config = dict(
    num_attention_heads=3,
    hidden_act='geglu',
    parallel_block=False,
    init='uniform',
    init_std_qkv=0.0338,
    init_std_o=0.00589,
    learning_rate=0.00254,
    lr_head=0.0127,
    warmup_steps=244,
    max_seq_len=128,
    max_steps=3742,
    dataset='wikipedia_en',
)
MLP neurons of a small language model. Each row is named by its layer, matrix (gate and up: input weights; down: output weights) and neuron, and shows model dimensions 0-127. Each number is 128 + 32 x the weight over its row's rms, rounded and kept within 0 to 255. Numbers have three digits each. A neuron's up and down rows have the sign that makes its largest values positive.
After each neuron's rows, "fires after" lists the tokens most often just before its 100 highest values on Wikipedia text that the model never trained on; "fires before" lists the tokens most often just after its 100 highest values on Wikipedia text that the model never trained on. A number after a token or word is its count.

L2.gate135:125076165148074158144158139096194137178123157115087095133154118108146132137154177118110108128175117128119059099118131148089160130106146132203108151113140109100136226065146133105193114100167110162056131087166155133148137173115138109124160066170128131127187131124111105122150158168126137129091118193074104090163120123112077112063135114156070121130123147136179167136155110150101079161157
L2.up135:067111071104123132087154094115192146116177091122079110155145177108131134155110135184132135144156185167110137108132053156110126144133134103135113168138138164129121118138113126141143112139153118179113117086091157137094107148093126123064113083182132093136116163111089109139100181131180136098123143131065117087174121134152156125078118059082118083130041133108174116122087108148120160095130
L2.down135:114138169127134094112144129133153113160174094116123094180140099076175181165130097142136139148086098165097157144140163108091170101133160137114135143190142103171041094081112158129130140082168124153157129110147120171146178177130128160121117111112139126076142177130105060100162135160182068100104122131050141116165158088124169136155089137140102195105122158095112132114145110150107160153125
fires after: " D" 20, " G" 18, " F" 17, " g" 12, " d" 7, " re" 7
fires before: "at" 22, "ch" 10, "en" 9, "ew" 9, "w" 7, "a" 5

L2.gate388:114189093127121150109119081130154134082163172115150120146198157120164145118144083186135146065134104178086102071128146153067127158138134159116108201102093185108097113134131056117060056087198104097119136065168149157088127083125123132123110144137135086076146069154101123114099174131102093165149073133152139085150134117133093113091187121162145125130098140133148106123105178128110162087100
L2.up388:179089151138110120173161152103089126116075063147198113173175079114188187119152163157153136135065107101148106184165162106126116125164100130157143158140113104103167134125133100050126138134122059147157134164122177133163178165168114089096151179119089182129124178166163088141206160139104148130117152178141147102119100107140103164166084122099079095114184123091133163136122201065161148097117
L2.down388:176114062152118154062093111087128157147137120094085136165146181138093140183130045094158112159171112123151136089171133111113138136153044223155155134081127109086138073187122092086102093167120170121120140117148150129123124098096148141112164133059124154087155143134112134070143143153182090139137103127080134098124175114135064125084120151094170119188101104103118077121108088153086113116123
fires after: "0" 96, "9" 4
fires before: "2" 14, "3" 13, "0" 12, "6" 11, "8" 11

L7.gate130:156166072172113161148055079114151113171107133129100128138118101115144100099140099144151114108125124126072138097129100083078072120174117129168153108084105095098131138109120142167175151114177130092102156083139121125111116153132230126128105103152173152083119165158146140136134133125132114075081157137146155150130163107124100076079149178055127132104127040116137112127134185105161084104180
L7.up130:195129109141106146215078122158105060088130165107129145147098096081122119100136090124094112081112118116150133203130090158149139116132132090195142106164074102121119121120135134106098165190088164167130143107136144135101176149135117131173134101211138213121144074135157069138131115080091148129108179139099121114051142173159139129159112160123206199146078122126130100053112133103128071116166
L7.down130:131153107153154164140188098186084109129115132166138117079161121132092126145129162110085192115105154088142168195123145137141149149145151167096168096136110107093116137130123100132161098128150174154096124112142105085128148162128096142149027061181247158151198114098111138182142120082046058121165164102120097077145115103072160121146133140140094113116121109128085093143131118162122119094160
fires after: " " 16, "%" 15, " sy" 12, ":" 10, " he" 4, " the" 4
fires before: "|" 42, "em" 12, "ed" 7

L6.gate315:141122116175071154126126125123158143176076129135137193105152098155087194074087119120099128090169085163119142164176104164154112148117160128145116158126125114166146111188055163155102167100108121182146128069129099147135162100201161039124078167172133132146086145117119161073144204124107152101140121105151129141144147190161128166138114153118124131126128036096131126108198090108124131088171
L6.up315:168154087081135123113081156108126133150061163117140110127144045176133122109152135115152162102154192147111148093117111063154123118154134071150100119208098126142125125067122078084113066167170109114146145140144119123063119113117203133166147144131119147111092098128160132145175094166086171076123155135178136113138169144168114088116076132153129132137136168163156121147129127088134128161165
L6.down315:057142082132063149099171132120115130190111152083134147149082110157098153061173087104126153171148146081164113139162118171105126163099144119131136107122121124113131174144101184112132119119075155092115097098137140071122135112132115132140057132106203132101140051099143143218065202112115115130175114093129133090102122141140125122144164197168120113111134117121177127116096106117186119097159
fires after: " " 47, " f" 7
fires before: "|" 72

L6.gate190:134125122103133089054087121105151171149090180188120163144120218159137116166186140118188165123176172138095070092106143173130155180164133111191100124102104115099155149161110040195121134127099160095147167107159125114104146108191125050121103173143089124099099154170162117117172135119140108128130190139161137132148089126183122125129145097097163111083078189125136134122092069091109152154091
L6.up190:123105121198109032148168129117035172148154088149157125147159146189125098145111160150122165111155166079118178196076147147139167098128174123168175087103143119145113155190112137108154149191133189132141115109132147114093104121091160122143144093147165116073119138154104073160112177172156132165144142120069113082111120140153189143152117095067094141088086214118164102124117141142056115126107
L6.down190:158135090140109143135071126198117099172088065140097096147133159124106115079149126044155144147137080085042129122148137135143150121124154121094099121159128148125189151113104105147152149124117131153131129204093093127144134077135084142050119200116176129042140139130131154148177164169090110135152162085116146144108168153080135142157090135115124147170145146148132150175174207061104151108127
fires after: " re" 15, "if" 13, " Con" 8, " s" 7, " S" 7
fires before: "ence" 27, "en" 12, "ent" 9, "red" 8, "ther" 8

L2.gate226:127165116107113120184104117087156124193196139090105150033099074129136164102140033135099098101112086124136158107144119131128090105078163116100105156148147144089143134151073131118194106137130113161147146149119142155214130102161156191167140119164138109134061139161175105150174105155135144140149175148110090178136138088098143121166101174136075160179123175094110175178206123177080143131142
L2.up226:172136084113119142178148158106108153193117147113098107095117142155128100054169108023134124086180089102160118103115138169149134184062110115051137184084151109152090162126162129105118114018091116148166121133142094148131138145139104172123100096160122126110138108130096107122114122131072136172145080199132114129133146070118129190202124139133172162136194080116128092154106133109145118155132
L2.down226:133128113188168118126138099152124120193101171119104140195105103123128158195089138145088153103117152151116127151106173138049162158134131077156100093163129060118154136111054139127134135128167128188112150140111128129079161160133140126095108144131143111139131118109125134120158108126143130092150170095132164125139170153128166150148171121123147090156089062135159098125081122112116141127154
fires after: " " 94
fires before: "|" 82

L8.gate386:142088102090114069120149066103077125183212115137138152098170154109089118140124141155087178131116154102130167170136109173068170168119081142153143118112118079195112146106143175110141089141128102124116071111106128124081197096162140160177091106144130093108150134142114134128147171173072160131148134151099143123164190131146097126163062139125138106167129129082121119160118109074067140092191
L8.up386:100155117143130178104056088105175125140090099179072102120114083115137147161189127111153132094174122088137128103122147102126107117050094138155191089134117103079150174121139155163155138149172156201159135166143143112180124147169154125119119101135102103103103152127159155147175154116124059097133094160224127114068120151135151128094142160113130136142165112118100073101125136147155110164110
L8.down386:126103112138125190092171133144095147147121142152149185205102075088121123128082097092113132143158137044130121150145161147089170162080134099149118092104093091110061177125100176111079125108124152071126183086122120142103120081152075148171103118164211121107198125135112133122158109138088098133118136140118097111188105094128160095151138082153119169135104122146126128097112093144136112105165
fires after: " " 35, "0" 8, "%" 8, "9" 5
fires before: "|" 99

L8.gate494:144159103108135083150158076094131104140140153194122141168142201136142211111148193134135173210131129127110143138113111127067084116154098114139163108131084113121165116121109112094121114161067077114101183144207046161117117133090153128136132114147094062068086149105066134145122175130157146117094151165151138115122220126175139081123133078114159138151117128145162162121183074145126115148126
L8.up494:104144180130101154153120161084092148139128139175096113137147119152162199095126060150158157170142097155132128143067109128114136175150126108103111082134124150113117140027105118097135092205114114099090132152228107118074104151112170126116134175189143133111159166109150158130130235168153167121125131149081113136147129124157148105109134116150139140100063079060152115116199121128117098122158
L8.down494:106117092160122219105104116184149088123180093111111151127139032092119068080125173159103149198137154106144163125154141069136174137128148127082148159120124140133110106159106158104137192133105120128134136117091107108177048088114148193145148120160061090034112080077093134117080127173154107112143123186107109096130082129171141121109120142152112188149164139154066126159150099116159161132160
fires after: "ch" 17, " re" 13, " pro" 8, "m" 7, "\\" 7, " Ad" 7
fires before: "os" 14, "ge" 11, "resent" 9, "olog" 8, "ath" 7, "inist" 6

L2.gate237:161134158092132182144123083162101193153140135143100104082158071124156132128129135139188178062129075091148140103096161150127142141107144091076114131090156142156156112217132199114127101105058181089187114123165119152088069132187200126127107109099153210140148139064133135125111167102157135190096144153174150101166155128087116094111096106153121090128149112109130142145099148148115089131133
L2.up237:129110141102103130117131088187163088186090162140094188133118088179143116100125187123104148138145078110177111101151093135107076128137162092095086161109151145150147139077188081172151127152098167121130164144151128167127142137117115194080157175085145126095125083116110150150107036121136176118116081080181124138076149135155161093174136125162097142108097136042109157080142115104136118147113
L2.down237:102119072109133100098111113183110130039090132065165135111099128081119111128063137139106154131179067067169077093115141196189159118118157129174084112100057135156129171120136138096127159161195049099135078117104131125129122124158140146147109154111181081120135136134125141140123139188116154075142169136194118136099129191069181120118120120174134112113160145147143138148106092110091101123192
fires after: " S" 22, "ss" 12, " ass" 10, " s" 10, " f" 8
fires before: "i" 22, "ond" 11, "iet" 8, "us" 8, "ial" 7, "c" 5

L8.gate55:097125087209156117109164125089161137103154147160089146156138151103125136127145159162107138138164143122123111141177118147135146120039137073180107124136133096177200148106156097136104111153185103091108148166187193108097144145139097116141097155104131101073146124087121144118166126106133130113111099111085125122115066144121110112082162129171107157080051144152125154146172070126173118175132
L8.up55:098096122116159150147118109161112124149173083143082096079151168161080103152155185151102161093137062099098178125161164091103128120153144136094133086145096093088142108169170103117137158132113154143154223163140188079127177125150109055138098158102159198130128136087151128124185120192133092142120105114152145086085119172152113092158135165119125118118119179090153135135109134110092107142141
L8.down55:145146091125153095128130181076179123087148138126137172146088127172127170108095088144157071126092082145150144054146140185146164108088135119138165136137151098136102086113198143086107116180040134105136104121133062123144085114095109138142089118122151149128177127125130101158104161093117166177190145155152143178102134114106142151117177126137050108116147090107100136140145078088112118102138
fires after: "0" 17, "2" 14, "3" 13, "1" 13, "5" 10
fires before: "1" 17, "°" 14, "5" 12, "0" 11, "6" 11, "2" 10

L7.gate265:191132204168131160114115154177188123138138118096114162177123164098154159111161136152123193148107155126130061156114098169127184102075122139083054146138091147128182157141122153105158086137152132200172141131160125099124119128038197191102163038129165145124087090096131125118116159145141089108152114159098120140116099176122109140102134109159130112113142109139113124104127113112121139095101
L7.up265:108098168203136115129160165074166117134128106165177117140105130153181072149165130085136169097110174119113112167116137180122165086119099116149096139193112079112153122100110164115109095103089176159125168170144119103088182166108162138155147082136141169145188120197092118104190129110092055107129105120172116121128100106113149126097118132137037146109175138105136175117182156166108123113166
L7.down265:163182135150159148150190155121114117059099096152186176184102159116123084118135149130079086162095129127098150105080143102114076152161109139062114120168166068101119120146100089137128123116197167124101101118106110094132119147145137115145143094108116146112064087140166081086165128136117136125170111165150151117140093077176121175082100197149130116092135197082108101137119079159135066153119
fires after: "0" 14, "1" 12, "2" 11, "8" 10, "7" 7, "9" 6
fires before: "," 24, "." 11, ".\n\n" 10, " and" 6, "il" 4

L2.gate175:138159137142095131179133160118100111202144173142105142135076075152146127125083101113055174104103134125148122124069131158141086133159116130085143120154120107173113119141118117114154121147134070173149187121026093058154134156086088164093129166216157108124100145076158174128138132185098103153116080139148137098123086128112175136137136176127163124122133145080146106093154142057113137166113
L2.up175:212118088127146150171102099047110195165107147164113148089155130142109101144161165094151200168094146166081081133181149155114094073102168172148156163125145104175151091123124129117151193093160178147130143129154130146146172185124095144123123098151113153108140099184139154147206180143099098143092151185117143165158117141129107101105127095109123140129162149149128100101171198104142171116131
L2.down175:161149100160134090131104120157129089049097145066147125134135154103144160154117084138084103102138118137168106131143143180129045255132142144109142120135193134085178118143082173163092122134091113180123100143102102210066118069128142091110141172141068110145117145147128105105167168098151139146078116123125158168135199128116163139098103110176087172120117102128129178148122118107178129095143
fires after: "1" 28, "2" 27, "0" 16, "8" 8, "i" 6, "7" 5
fires before: "," 23, " |" 13, " (" 9, ")" 7, ")\n\n" 5

L6.gate244:091150122092168108112131213132082103095145106118097169130124165100143138135138104079148123087116097115097079112168140151159118076120141130121100126149110112223224113101150135064114161128176112115125147157135154086135103110101118087139153067146180172130173136099087152124163121152155097083048132100118089121141106118163135111081137084089125199103153055151132102040134118145128098120134
L6.up244:140125116159165095100141135072182119184163108143121118189098128111118114108097183150106140155148075143096217109106127057144145095176089082107112143139110111116108133170116125099117106107188189180078134130130126144150120138176142084165090110105111081127094045127065164143117117095223132110106127164069116122160167089152150029079086098134104108115085115150138075132155130160097132133130
L6.down244:086153098158126056203190105125110120186125082091115123107198162137148121151155144158134167173118183125141109131127155115098182087086080103120132106148100139173132110119129081121190171173133125113109126194141134090131085118166175073123024138136132153101118120153162182164136150125121146196165114130133143160156146203124134117094093096070107134156124163128135076160187164100122123108065
fires after: " G" 15, "g" 13, " g" 12, " C" 12, " the" 9
fires before: "id" 15, "at" 14, "oup" 12, "en" 8, "ound" 8, "and" 7